MLP neurons of a small language model. Each row is named by its layer, matrix (up: input weights; down: output weights) and neuron, and shows model dimensions 16-271. Each number is 128 + 32 x the weight over its row's rms, rounded and kept within 0 to 255. Numbers have three digits each.
Before each neuron's rows, "fires after" lists the tokens most often just before its 100 highest values on Wikipedia text that the model never trained on. A number after a token or word is its count.

fires after: " in" 44, " of" 13, " from" 4, " to" 4
L8.up658:123128113128131100078080129115104150142132145116151124105143132117136061106083081043156076118117145109157075095137151078127126147127130166159128152114181084172138159141103146140143105154125126087148101115153129140153109110163134161182096122127097123149153114152142110126072126135148136110176119098104143138113149116100112125123192144223082144155112114145100155159062133074152104182145077123193085121132132143105093152200106175143155149086121176191123109107145125118139123125159148139135092103094204108105051194118076095179088106186077118108082142119108156142172077134138188142097126077140101109118146085167091097113091162159095097045101127169138112151171101147144130073119174174170176155094140143119100135163193130124152086170178152172196123112116113113125145157170190
L8.down658:166157147159129146142170111136142100138137126105098106125099133092109138112115166135093106095116150120090126131085106135138110078151174177124088075112108143124140087134128122119128104140124159185151185116197125109139090106153116121128206090164114135104078165145115138128158126117149122133118150153163164149152094100150196183107137104136137124086192153101127130119079161063106081129102110158074139120099093124081140112128130103133080074108107087147191131132125114120105144191144114178138145185214092148092087167149108137073105144107096215094180115158116167087078139089114135124080096105104096138094120147081171125112071085128118135095137168058088152112207084142155136123104118061137149171148141100180117125172099113105191070125125139092105101124069098174165141128093125

fires after: "\n" 30, "|" 24
L3.up691:188145142123114079134077100156195110129098154141112129121126097124146131114129135152105114150206137066138123145148139155111179098144174187124096152135132157153145136137072099134130093153125163131097084076092098142072150169152153152118177158161143223112162097123108139109118140198088087091168087109085111097115179095151106134154131142165152161178074150116038097097097089132126067132161163176150114051119117134155108061179121139206141134138108129133112091147163149137153116073093127097130120133092133168157176083104126141158134137144118123103149129155125110147083137109106220135160168144159067110126153178151052137113081122150130120069125122091090149202108099146109166130098132187155112095141144113104129086134151055091073137119170147158133066072098119157072154142088135
L3.down691:125141100163097141148107129189062113155120108146146104107123186079156152114174118089156116171138112159108129111157162132144066136075154069114110128168104166133158164163098127085099094126127142121105120137152090109145142112142136063135104139120064135149105094104101076145091093161175091111121114171085169160182043139156113093182161126068122157107153110052143130137118195097182179181141063170102123140127135175121206094142163141093082137137153076175099083140111098102099153121131106184143133115134059122159114074098083045163139125119116125145134146139171129082125190127075177081104102107159132145099097160129083103128172153154121133100178181091123069127157161173095176147142104123123064100140170144118156105118086161103135082114132144068086149131127100133153089141154185

fires after: " the" 26, "\n" 24, " in" 5, " is" 4
L4.up74:174161112202166111105173139101096105095124137107076118125100114105078104107161168104154224132104147144109103130138086131034145094061142126159179141170053125174132107208140119143098047142117108116141138135090117155125158085115121161112128145116140132125105081119127133125099110095124110132096192171118139109154105189103216113094150127110112137181125185091090129187120129167124125175160126125140129115150109132121140106126146152144206181123131077149128138083150098170165147154134133142169171074110112144167162138126088088147083095154123116061115172110168143092094141111174109089128119169147133111120184101205165096133103149108117110166182138074099142167135154127106178139162099099136093124135146159150118146134140161089096104142109125119100133124102160152160125163157111
L4.down74:124166150090103129163096156189144123204110093121142131169125138058111132141037055092164082098175134118111113169123106116111112161154146154183132098142188158152130170130139159118156165111137182169108121119139141157144049106101121112085145156108122122106134133115098130151131137141119190130141131115080062090131169182132101172155112091082154089168122083151161088126069091075189171067078107145123108111161164072168125097147143111116122122146121165131167093105115085203065127120149160125095129171111160132097134126150139086155175114112119154125112105111106129107166074112155187121130148137118123133140140099054083176151161115068106129141120173131090233085112156122115108124089130106065128189126061119109118091134159150148159111133120164145182129121106121163115102100161157

fires after: " |" 25, "-" 14, " and" 12, " by" 5
L3.up146:104147127136095149105151088166196107144112135108123118114146158127115178094109131089141167108095106132160164188083078170086088141097158113124136148153186137091170162114154110188143159107072087117135174161158091100103159126103133143076128135210128153152128088138108158118189206086174142130094119115140157173090160183147087159071160173153055176072111103171182160102145151121161116125098108107185187137119144136158177104112084131114078123173177061121124196097181149118098132123149092057125124175096135092138161108125127075169103088164141140160108120129175082165124147119112065159089093139150113162140114122124142122100157134114108160139117171125123165143160105099094086108110217153134155094160156157173129182147083107121110148087149192099103102142114135130087125094152137
L3.down146:119172097137139116095041070168114129130088120119123063103089091164103123144196110115099093072159138091091144147170121134114151145093100107042183110146166114173145088110139108147139114117113059170137121161163109090213134121153083172127129170145153121152178122124172108115135166164151096100104120118150164146087102139104129224120038150103144141121132138122177120096104090112132185117161155161144115120115149104069127050165103107133148121147079127102169205119109139148140091094087159123101129150143063106113089095146156173159130097116140185155140150122110145117126105090126047131103161139128132136186152116132097120110184155186089141168138091101141130060126131077098093151156175145115173179139139092187159104082121108130143117105176203150077111155155138130068150071135151

fires after: " the" 20, " in" 18, " and" 8, " of" 8, " |" 6, "The" 4
L4.up255:090167110161077126114136089082152185122065074132034071151158129144123094152171104142193109166131113164051107127168134109111164136119150105096189149096060087094110146147142157132085203137160155124123100089208103174104113075151099138156103134142167133137117153115117167139173109078143123124094106187153158146048149135075143087133092161180103128139064159140127137160145150127068136128139129140101102075109121098138077140147168123152107099155140135126091160118168124104131154146110158121128156170106176162156153123087088103131077133140097126133121106160172126177121124090153177095145075110122147173095066092152151109135179108175094153140158191139130135127101106165116172085080153139136134118123098173146102159110152150111052119042103134152166154119153069109049138124167129
L4.down255:145098078142160181142110173099109133126052120198143164122085127102125117183145132023121111118070149112113102089049148104146087168167155159126159129068143093190166084140131211083073184129148144125081138132095085191044144161161114114116130150133171111135136134214174153174141086127096185100088088138111125144144122093081152144107078090092069135144141135132098148112107144153086098110134116182106141143159133146088090127126070173120132138140164122120143171142110147128142103156098175117106117172161152131070131186112014172124155115121097178162130128155185084142143107170150113153116137065100162159183150106083115178092103137110082192126132095132084068068066200110150072140177104136118171108171045131164132121138132119155095134112139198160150094129136096083095148082139146

fires after: " the" 42, " 15" 7, "The" 6, " The" 5
L6.up975:085082188174101144153102155132143122124172099156149093117167146135131130085187109148110085144176119149095097127115096160161144090154114168119159090095132146126114111118127154137080123157129110166112097154170187121154119152138125115198084111130110095159122100089078111065155147103107050172156095162105119076098130103121092141200154099136166180211063083103176133121103210142114155095198115138137084139105109120180144191137144119176093128144086050163128115147107140089118117168093161166147166150190088136163205116147128101140135112117147204143103091179156132105119141159129148126162123083154180126138161139113111126139155110182151194092177124120130123118081053127128101087095088095129070173111074134101139129062133123103106080071116130049127132106119080178119106168145162
L6.down975:175130105181109151108119151079151090094177109158093117100117150095138069134156099115130122136057123155144139166105098045128121161070146086168090138117169157124151106103184124132166149090164125100151151162119093112101154174160113190102150138184135115111137143062155084180113153134051117126095165132168152216103104099133133158139140169075100075140148122113097163122139085162115176123126149111189168135112155146126102124094099165162161133139096144110152127158183137177165178159117146092136121085136101136063123081080162194168188179121117152149084155111075060100092152047124102149084132157117041168158112085101119146099103186100112087161132085131122139094157203130125101139109128139200126101121109165104148144129123160125118160149106039162162084148172114091136111110140138

fires after: " the" 29, " a" 16, "The" 7, " an" 6, " The" 4
L6.up255:144095177185119133138173168082128089151160143101157144097125092166148168170105119130116104163108138120134114123100081164123094136148118145146130143105095110119061101103098166136091123077140127164093152112122164162153143112123106162162129157158167118098144139168082142199172185143122149088175142080143147124076081118095088151149168110031111123192106185098110101099086192182102158099160085062136080141063105109186171124165140138178128107080114162164120186139142149127075107100087138161183162072161034090116157128114163137102135144163178166136091186154168179081105099089104186114147120127152110147132107139138107179141105088121125086116083162176133151076118108094239085156160083147129153141095126128135135112152051112171107108154144142083140149113151126138198091068129132
L6.down255:128141117116133138103130167117139077153098135107137194119119111133170114171096187078113134105082152094093107122123120073142154203107149151109117114058108094160132071098107137114154116109165139141122159145069105138129129152096161160134095118112137160116173148111111093160150103124121126139114138134151142188095131109074177208154108140126121104132190112110177084173123212146138114146146090124152132152149109143124098125164090171147187094122116126079105193131086133081075104119171158133141155100138041072135142125113105161145130122171140130149126167101137165143122083096122184074096153158158103165149107111129177108155118125115056150118168050211141140101088053162122102130128082131148135134124100082123173107127160074153103121206103115128127096113079176148169141120149080

fires after: "\n" 82
L7.up822:207175115138156079130095051108157108120149138157172091113144149092197131098069082208140079128132136184131100208106194148147157057148130113107118097110169116103077115132084088065102103187120169179164129118156152123132180140176123117085140187113085089209165144117117153125159164191138128087123082163109152169143161153124124169097169132096156161116107122117115127096126092116140105166094139188132116105067071103115135105122125133178100112153129142144139082162130122101093135071139144095119094066122061119125097114141109235113136136137093102138182147142150137074139137102064133187134130137158172126114163139152132119125136082093179084046140077127129093150148125159121132118123130087134118147146100103018138087156151055105131146217207122115123133119126143154119138125129162
L7.down822:074176125137089095181167156124128070096120093138143114110127128115127146109171169106154186131107113113052142171139115121165108137132176068133115100136095121100091155159146114088119093155119087143129132137117101126105140083158164161125099124095164119163116110133119112109091136141095184147103156101130135130137120144165132164145165114145144161094192164098174146078069180129176083133125127092140122146132127112142121109107139145086118123107079137160138118151073116104120126139134167116123127150128179140169193036128033174066126107084099182077137165133092121103095103135099133160133110117135159121150105191119142180147211119088129165136171134112171125157152212123069079165127080074081133095164195131118218100139195190172082120103152113065156159152122098139249143137105115

fires after: "\n" 89, "-" 4
L3.up776:117131168115146093078147124131170145163177165079151102120144215087121107122192088101076110139096121115138144124134135105161099098109094128098185119117137145157065149084134115171120087154122159134185164138204157069091088141149150128155108080125128144136186137101168136107118162151061163140188133096052176137138148146137097149139139143152096149095191106092105131113148120059179121120130141133099145162148183116144139097142120237171140128114159111102133125087168134086133180196116142140125120135134134182115130102219133166190100121156076161138103108087159093159106182061117183129141088103155135102119123099166107162130117121129116085089140106147076099106140113109126020197150140152155137161095152117106113072148101103123095056164139086108108147095112108165137155106137114
L3.down776:150161089140153138185122147119136142089111158123094090179098121169129149062172173116137156100219090223122136137092165166114118159089082136173080154143125103130159155148139083096092122144132118162128095110116065084089158112100089122132123123137112145157091112138132152093142113107191082153134071125149129095116121164152162165151148159162126136130129179102131112088131196150128078074081114133166183112113075094113140119141094055110158088118078070126065142091158120112171130104131117151145135132129088099148086105147085195167148106118151128148134207121143145188142094159111137088048140083105137092157112162115164137166198099153200159132154151079106208096076163119165185134189186173157097138067125127127097171123097104084163102118152141129185127107116127142128163110135137

fires after: " the" 28, " a" 12, " in" 8, " of" 7, " to" 6, " an" 5
L7.up890:119058144132103102179103144137090113109165096158125103117155132126164183148105155133129146103187119151127150125176107102125092098122133105114136181073116094147122153144127165124129105120165108140083150066115134140075159078133075125150155104170139133067111112163134126158162108107170076148146202088127095089057162138135136153090147117081142093147118133107131125116062140169087159131159177090151105136158134143155109061131058056088142103108078156081054148122122082122119092115115169137135150072132162086100111137098062077070152152140164154143137167140083088125105136160084194160094116123148143064117161125182136107119124144117139142095100181171136110109128084089218099120127095138121115197146093100083155100132167107115134106093108168113128177152136149135155154146181196
L7.down890:151165108165124125062169102132110136110095118101148097102116138212125165121075165133090161170131121115035144082121097148125101147096153131118169166102152118161108154104144106131110137120130111148133114162145144152177126082118150131140179121172120104145140129152111047154131128120153110126147146089140156190139142113108200091113110111090145081121097075150191180121068170157159104136124108121090106093163197140128179136207091117111140130126112156191173192144086109082138057176081099151121147132152125071125157170111140135151074091108096092085147099153122204139145094034109176069141166191117113167124113138120158134131088136124066120107143200135124099066132075085144138198159095157182143106132082106094119154137173080131065119150087108167118097164165135115149057084139142

fires after: " the" 24, " of" 13, " in" 12, " Shot" 6
L7.up194:155126087149113125158130107124103102146131154172155091064126143098166143146130129130095107169148164176059114137186127141095118100146143079201108129132125146114100139142121123109142129139097091168089091065178168089157145113103060066148141098166194136162126115192122118136096057158094127121140159140149087160069176111151104187103176172122104175169063104120104079159136069173144159140141171107152092126120170168165122125153144111109149094124130097169104099105065087065088129086101121133172094102131155072130096107111129107164149105161111194148115146149152145106118140090119154108085112098164141116161144106160048165151100123097120076094148171128156168122144125164139134102152057102130115135100149107146096158204057097111174147117102124185145149162160142139136068137137144
L7.down194:169100136156112088091163160109155158104151104137107116161147174163102107184065151144102139115103149133127125064103088134139107181152107177122142160107204174165067128096172147117106128123140134085145078102102103122134104130147176098163171147110160144036163140095093089057143098090178117113123126076109125097130147101092111132185136125113108096149105158128112194131104200135112134148126067148077097127140133078117200175067059147135127101128145149163108167128120120087091128114114122160092138116118157139143152162133146121157079153091140121151167147178165102115119163129113111118061190129098131150104156119062144138116166144130138066170095197192196100122099059165177110187138173096073131094154142119105171113183141106068116117164115119082152162145138164178064086122095139

fires after: " |" 44, "-" 8, "|" 5, " Some" 4
L3.up116:160108148116142174025117139130135135142174131163090110117145128106152131175128121096170174078130164112129144168134103174149143098121162138108155143193186113126093136119143112110135113145077158143165186171168136133115090128153166096065117169175141149145089122083178144132151133178125141121148146138088111202133154105084107165101143092214132195135148107147138108115108099136093101153107179124103113113088123115093116192121099158163203108125180098133101143117129124076151190127189142146174055124104092165071109104126118058140097080169112121093148093122151087126109169112102119106113097149142124122106085123145134116121098137104115099189116112077118088157181135168094113116100084190060126109142132110128125111114091101094136115152142149123098178149107130063155162064149122
L3.down116:115152118147062137060107149162095113166098076075172081141081098168111139080128141141098107130137163163131131067188133143104127134119131149086164172134159139124129164151102115121111124127137127079118109088156136116143113129082106115115134166108118109166131161205086097142130196099121053145082118096190117099148108121165113117069133154118096111115126117127146123171109130079227106082120125138094147136126151145139117021171139111082117123105093127147135145142102146130128143150055075139056117188140148076091179140134177255096142114137122045126074151181110119116151104184090136126143201149125156096107174174159129114176154132163110113087138096129121130118092131102198104101114174089108159131103111114146156142129124113147159106152168128050126062110126100168112111161118108

fires after: " |" 55, "|" 6, "-" 6, " AUS" 4, " of" 4
L3.up525:167098121150181140145118125136204118126095114156118151121112134081111072112119163136140114165093099104143163147079124112120139161100103107097135144102128084080125173134182116119163134128103166151119152099194143053130146134163139141067139082203156145158060150126122148082124108070159132124100152101122131150114109134202079169140123149116122135067088097126112091126158109129137149162084093095083163158161110157101190100148127175137130099128156115140077118126133142106105130138124122088125161114071110097137092112139078117136095102133095160155156100138204072133154154143130060104112172153145152117133018120105128114096076113182114128148170168111156151145128074159127097160111156151122098199167204112143144133146098151157089176154172202138104074102209119107097197134185110
L3.down525:102139178113170103110147127103135124089112102050127107102152076120122109183128178128183167135154126164144152111087093132154114133183102174084143163115153085111150068167154154125121110104159151131119141150139120143143152145156126168094081105175215107169081167172140158152132110143124149123118117131172077077076152151079085136125085201184126104150103148109185129079157066118168148122122138159117111144148108112114115092121122127111108126120135160116119167137100163141123106126083117127122142082128165114103145155140096143168119140207121113213053160114134115144095105127157000163176174124082173076148160205100107099108135090164127149152112140113110139113067116081152103173123120176067166143151167131123144111165132119120119139073121109105117126112181172161121118116143125

fires after: "\n" 54, " member" 11, " |" 4
L4.up166:144112074117134150121100110053123180160094134161078096085116152175091169192130142131190105133130160168170150144117112121145124118103108166160158093156109174152132083161167131107097108147133147136034146114184107138143171175150145112137128122125154204121177149134085138050098065130084145122149155101142121133096101146103135090082129131112088183121088114142136118113124161124124170097153125137142146117097121145121165170138102192190165146170086088121143134173147141152141158159153104149100132153150109087113099080126134117186136077196093113095169137118128120124114186130148183139131107075184171107072128109189169048099125150097151129122128123124139152117065094164098160158152042134089116111105171177161145069107128118062146120118160027151094116097120086157161180060120147
L4.down166:148125151102137089093131158128129130116115117098156140136131166085068148086136139110164051080163101110187082100171083143111045133092175130101144135144116147175124182113082100191186082138167141188168127140143193170099167133143154109123108149128141123092166169127071127118164147155151139147069113127097128139086126071139167143128103138133152077150133138137151056135099116059110127162161096131152120113061128115150134163127147090096116113060095097164177202091173159153139146134155118139083076118129094164151133149101123084105192141202091139146138136129126196086106119128121174078145151122130117167103079164134113142136139129103203095133144202183102098142132145129115116148107166146081090109151136163157169107137179123170101133153131202098114123084146148067140107160104133

fires after: " |" 31, "-" 7, "|" 5, "===" 4, ";" 4
L3.up717:158168102130161085064120105112169178117114173107119109154125123121123119135120151105081134157184098170156142120158107067133097197118128167164135121116177134166102114151147085077119130156155124104139156178135156122151132126131109144122148101137140150140136108165183160121119088142148158143149160082120137128091162084156071158120103086104099153168010070173139166093125127072102169137076135117078099089142124165170177107125185186121113141185127135122107151115115132162099109124133139182105142116178110166159158179136152177140102182255110160057066096094159157119127204116158091167121177122089090112062141089112124105125144014091103089132139160134174081130095146102104087106124098162086137088132160104176137147154148114139140138086159112123127141122136118078096156095111151
L3.down717:109110134116169144079146088142178167157087095068147150125130122154087090192163136169117128174099103109113090095124110121096103147122167184130099208170080132076110146141111113177141162112102133154086114078108157123113135124110128097167081143141148142154155157140113110152131114142140176063126160131122151120112106192094134083098120109177091058102172102135147061175109171114142154116110177128115133153174112134117133165159059131124146161079153140100173126158098118151097159110167202102091125188106176095092138172142117084167104128148127153123146136117146108072081092141128088091128101109080152162165110141097080167166070153160165147159161124055124108062157126090155129150143164140151144058123097178155082135120156174042136145112154098212091105178070113117102144158138080

fires after: " |" 46, "-" 9, "\n" 6, ":" 6, "|" 4
L3.up266:188151103132162165117111128150157116147093128076153113160152117143163098166131113065139106087131136148161144201116101074164116110128136086129136147142161044147119129168132078121171220103152175123137112126160078128087179120093069112120137131150164115132106053124154070101104174156131114109155126169090140138143175119110158143141138175144100168131077109146145117132153116107063141108104141117060165129102159134131149099153095158104129088147119121139062194132144125092098111139166156142142098155136161099092130167143145139140075127088158142117146127152182158085134135101131130132084114135120169159071156099103142134090118163136106109120149129102168099108103114105153168098104169194111137158147149166141134125133105098127080076106140190153162055113193109118117110059167113
L3.down266:179126132100117111174176100141120134134165177109179092161081139121090163159171121106137143085098137137096134144151137121060134124154107145105146122131130146112145173113068115115121152167170072173135169201142067169131133178128104121107185133131175114128109149190124154121146129070129145118080102149102132142094144134130117127099087116173081140063088178108135134083155111171049089146178132126122179111155154164107112162090089116061186054115178121168100145181134099099124101091119160075140116145066080116144139156145065090096169122099174116077137107202141133108069106098126106113109100130134183120132114095094152109101154143129134156145119111180098169079133169056153159097111140159117148166149124170138130223110123107079112086107126155096181124083157146076148156098176116

fires after: "\n" 41, " \"" 10, "==S" 4
L4.up251:140156138158162117103169131116055112132178129138099096142150125098143111130126157136093101088145080116078123180067083121159141063141153095130157151156138120188124147130120085123124031185201149143129126124116131157115068176110182127097194139150094170194135067086062129129165133173101123116099133079102118097136169099139151125156149122144113174157127083111089136135162119143169081088110128098160114102197097128163085107166144137174159103144163140147121108109184128142107137090144100133133165174156125171119150132165161082136142173179128128121150181094124115110116152151100155104148129136152093101111170153145096131160080106064097125127106109152161107088153118141125104119172102154144142102160129137101110148156079114147115124144169139134070103095158065167144095165151060
L4.down251:117185114187136149120103160157166171129110102140099148152123179109118119091096166126143113198146167123146120127170091180176127180128128127139154135102121210144111187169083157074156130150087190095145090115132151064116111094111156087109080126136074111110099132100074152095153113134131126114136116119116074141181150126141129151163181097153167098129168163119129115142106147139154128186094089160126125140117134092103181103061099119133079164151113126194083123150126156116087133094116112178115095164067123122171094113185083120166116125137102084115138082125080154075136130124106125097064148109135144169102177149069121130072144130113204171086164144130133071117151116135093117158126142113182024155074144138123172076094088132123159140094137153161184135146135181179100132150117132

fires after: " in" 18, " of" 16, " from" 7, " into" 6, " through" 4, " to" 4
L7.up73:096124172101108110098112191175092180090120133109118107075091136109155115162097142080132082157112233100109127112139204089091058128167076137127140143137194084132127138102086117115119156126176085147191119103128105109128130149121129109168157113115147064129184070165152147122134140147124127148135148114120127132121119090104159115093200123103115109166144114128140085133132156102101133181133147104142097154098166116155175105134142184142146103124090150121188119091110163132174118103100125200167089149126138077092100118096051106118102130092104132139145175143169170147141087120128133127120079102165070153100185086178137195133070140146094149081060119162114130128120033127114173104124157150178103121098080125161097071096181187123127147164111125145179113182081138125119120105159179
L7.down73:130166124171114138124096120162149108116117155098094136125111149117124161056123141149095098100116152119100115077081120102109158157108188149166105120105124177136105126162160125146141125117127134136172147133149145089190056175099131138159133094136142144137112135157111092077150093100158106177117161101116189144103201085110112189109084097098140132190158187094076127132146093092133099079122068107127131160087095086114115122172063095141087064144120180199139096085133090111099140122123123134171113156116105127147122178151141061120157165170119156155143148142113112117140104081144150097165071080123137116071073094088131158152118125145140078128135112052145131115171100135107146164090112125102141142100138043169189061136151133128147087185173097140103069152078077062152122096115128

fires after: "\n" 53, " end" 7, " the" 6
L3.up910:141124139106140188092151113118189158131139153144117108202185081118075098131123151095126133154112072122132110159150101109138124108112168125110161170055131133131131164104131111120168138156171090139123141137086162177104084129160165113116105126155182204157110159183071090085151097115119159134179106197132119099148116169139171123187113078122083094170167153069115128136111144041166129105103182098138110102184122106209174118084053132123121139187160075039163166095151120153164145184194119098187145145114117105167185125170121058164109129166085102118107154159120110111109110097152127119126047118115114133109117135148114108141133097087129098178138120167128083116120122157156134186144106165152090106143144175084102038184090139151176126114146059133090126106122097070173112095128115
L3.down910:164130129106126135060093137133104107133115170141088128119160153141081125093136127129094138106157105095088109135218073087086087148171095152113163115148155101156106224057079065114103129135080124106113092169148136148117087091093153137126153120120075102091096084128157100081133113167098104098084112207231147141056167159146145147113164125110083154107121139145122130162081122131159171084128074137149059165145181082108098148161151107174155143079118116130142090145118078163097122226114098098092132094126088076102145115115101071108068129154114083135135145117143158100126231044199103131140120099117121141112153142150102156154104140150162146143133162120061133144127166159116126082101116115151147157093067156116176105125149170089105109152104115165103136080134136075136130109119147

fires after: "\n" 44, " promoted" 6, " and" 6, " |" 5
L3.up742:165151106110112115124089111185100149120181059130101133195060136158165113095123146172178085131133131127105108140169148090171205163099114112122169123103156131136120184133110128158132128164154171102151127105159144088141149178153129087096126129095132168154154103121132143105154171169181181148181116141098142162112177188103131141142169131091102152129070160155119058113121140075181143136117106081126113117172105164133109123116151120180109076158132119107155145093112143135094181180116120174123101103089173136100145126135151145119105122156155101081118084119135135108068159148170126147104150136127141124130108153178115103192156166139116102095106140115191128063048063190121107100121084156122112157174154135160141093175092067081105112115150112167145094156057085119129144051135093
L3.down742:151138156147101103083119138172112140158189147086154164203121093160135106098161171122184074074103106137121201122141135094165183142100144129166155132088152126222126166133120211082107129137139101061138135105143137122110082134162161098146128135166130137094188096110080179131092131174105115147131139128149087143141139102089121148158150107146113103155119187107092125151063091118112093129196104046121158125161130146148064067100127128162094116107159113177096165122149097085115171165080111134136112104060162108129070158131113090146106065083149184149145077131074154104089147115128157075087140083118141153138144143127142120132118155168169059126108123141103110135138111132161111109084101106156147134136129121044169118120152135090106102093108124079151052138092150134124046174115108

fires after: "\n" 41, " |" 11, "M" 6, "T" 4
L3.up434:109163134130142111138096076066128147110080133195157132106124142080073115134202155136172126137154151145149091118148121094124137134108105125163137153193137107107142132148111133080142052152158181118120205123099124139131150151094095112098167171108150093149133033059121126112094180105106151103129125131102218135127130121132109111093117118126129188133098099120133181189131205141167170097115157191092088096128055144136149120182083186157153127076208150154122124101117149150139164138132120158145183126150057133171121057154053129176167149096068103113096147128068137120144193074116087115127171093156162095073119104136143094119130118125099134099109139172063122121138110166178091179107046155125105133126152131131111147183093137149110138137139128147115158110135103161178127107107108
L3.down434:083111111138139071026125132166191061093138067093128109149181129112172084111103111092156105143117122135218133118128166134142095130078096127141134140122170182172142154117136128182137080137143128132088119182159119138166136155118117142057125114152193136135153132094061101079112111123081105116095085108148135155135175106159135128102109103101174042188143217074117103082141130073140070172063129132072163143118137115086126102115097141153120170126133115156117134147180107162088137097144140126112103126152119137171185150156067156071142146075125135132118097154110157219145120106070071172088110156112139077104109137136171104097146152112171100122082142182127099136182157153142174121100177126147086153156117136128120084150109132152194142120145134106175138180116167117142115138118096

fires after: " |" 35, "-" 16, "|" 12
L3.up628:124127121153136078055104120105199131098097124095115108104129089094160155129146167117175085128093130155164098167116074080109188191103136149172169113113199107099150170159148131130077133135112147088212118130128118065116154107163168124101123129175159170097106115134094137064168154093129135173192105172122140128114216167162087164108077175134097125157133115161147145069101141079088141114120134129126151145125149103168171191167094140138086139101111139127101169121142119180092152137185192132140142134079122104137128136109127144145135157220126145121130145082133152139101157133111178138117128105085099148137149097128129151089129093176094094140168147119190087105116074121143161154099133169124123117100198143169124076144111092106093097113175126118192118093124117122121152141150122
L3.down628:099068117139168136115130088108102073139118137110193119195090109164091159101154119097158166104095121118108099180124127172132104097144113164165083117156147130121160112158175113092177165199141098192198133125123135179153111159177098095142171104131200131173146106131093113177077117109119125139057170098169101139134084151102122178155098126178083152086150148168067082115136160150091093102103141169159145142137120165134058063103124100099114092120085120149116167148161127075111077097103118080075078170109137120163130116171123111072134125123129104113102115129091134099119135114118123176068166142113128138207102089115132087130142088096133185100125139113160167108147144100105195129174163147065092107147157145125122100120144112107137094129138221146077117177174103099129154113160114

fires after: " |" 35, "-" 9, ":" 4, " with" 4, " and" 4
L4.up822:122119108110136166100121118196166130096154117109106092157101096136068110139157164102171181121091094122138119150078083120107091100112161095146145175095087076100111122126085125124128118133072079114149100108159099120133184125129170118083144140191130135125133114109131117123073142112112073125079167122153140143082110214132138139109161145168141201099100181086131160115115138103144134106090157065152124192168111119149164104099114156109099076131113095164146080086114125096108119088121127156180138124106172046153114160119085128149101171175128165098132127088168157139210171114114066119107111149206221137166116120034108135079107183105098144181141145075141163147123106116124163105123152171153171110142168129134126112155132088136107144083177170164098041128129113147101103094187117
L4.down822:172172098123160076092073089111153091129128103103126087118137047160105125150121150115136136132078160069133131186157133129124156150132117112100165159147119065035166080145089150089117131089141065140214116143113121086197122100111096098088176177146153138159108119180172119128094117141101134124136074158129114089147131167106157140121055127104152165133096134141146150104143121190164175117130132133127158127161157099102098069105111122049133065164103099100099090169134141090125121141125135111146197068148108133134105186076098095150130150100145125090119114159131184095111149107160010158154203119154149155157112162132159141127154130193107151193114151077152149078113098130125081138097131144066149161173110127125135146135133114068131113156091131064111142151169148091127136113098164

fires after: " the" 34, " a" 20, " an" 8, " his" 5, " its" 4
L7.up873:109125170171135165088160152069131143115131057090119125169158122162080143146126095121122140112190092145166148110137107111121130132125100096129140095094116145128117100127155176089110142075196141097082141164107124151123162102134047140101146143151163083092130188132148111126166103197125172131135154095145121132116143124161150157129153114090176161103116143106173099101137164152100154134177170081108166124099070131086114107199123109138155130113130121135139121137182143139152107120119179066184080097169157138219141129094143131124189128101199098087179103125138127104133119139133143162124188132092130186170127125153116124170111117126145146155117136089109117159174186051161131161130099143104111150174100179112099095119124158200123084132113110175054149135176118086108104136089129
L7.down873:121116123151080162140165125089131074155203130122116135116057113090131150135131163142166165109166149166096056087095106166054074192127142122137157119094154105082139149110106131104202144154174132101124122146184121147179088056152111137193165119142133153079116149146132091081197113106064104121097105129137154143162106086096170156095116147105106155091171093147103106153091163061133103090089129187143100157171126110085160105164086123134115057127140151189140169125092160084108097168065100197144164184140105141065164110188136169101114122086040150118083089144130122063099095071104170119059101146136122145123096101153148133140132120119128130126150139150100084028161045146118107186146163118127105074128166094115161102147118121092126100184104107124196103152085103174152116141124104

fires after: "-" 45, "\n" 18, " |" 10, "|" 6, " /" 4
L4.up175:153160141147114108116133091178090123147125103095098122168116155109124139116163134096169111117077088152104126167102094142129117109156152123148174170183152086156104083094155080119088135139040115073126172116120095084151199178151170139121095100170073102220112095104101058150101120189127116136169133086143104183163171074138145140091099110126122128154094103169186137131154128145093094140124148070072108126136095183100175170174080117155167137207167088154103078100118161112093129139142156110116091163082125107163102080116153077137145096156101161098159111114154164095131169108117164111123132121103160140144149118166131126158169117126137034159175198109127136140103147160131147133133121170074105073139168156189152122160121127106071116090208145131121160174079081084087172063066158
L4.down175:123137113110100141101095146169190167159132118093174075083130107090136142165102115160131137118105114104116075080169104157135053123153098130139170153133098159134144136179078120193109118114183086082146148109095201123125110183153136131143070082115115125142142168061128138138139132114153166099158113107061120041112176095182121073122101143141094097170130193107132099130092085109134137126118083149127163132055130168099115136162129099080119150137148063079115116136081190124063122141133091123091106111098127113183179147134151144164111095057091136121128158171127161073115105150115101144121118104100123127197190186134157161137125143128077196110120115157158099174137120131156116119123112152171154153109155166107150143119113102084096110122146110152092092099096106103083122120111144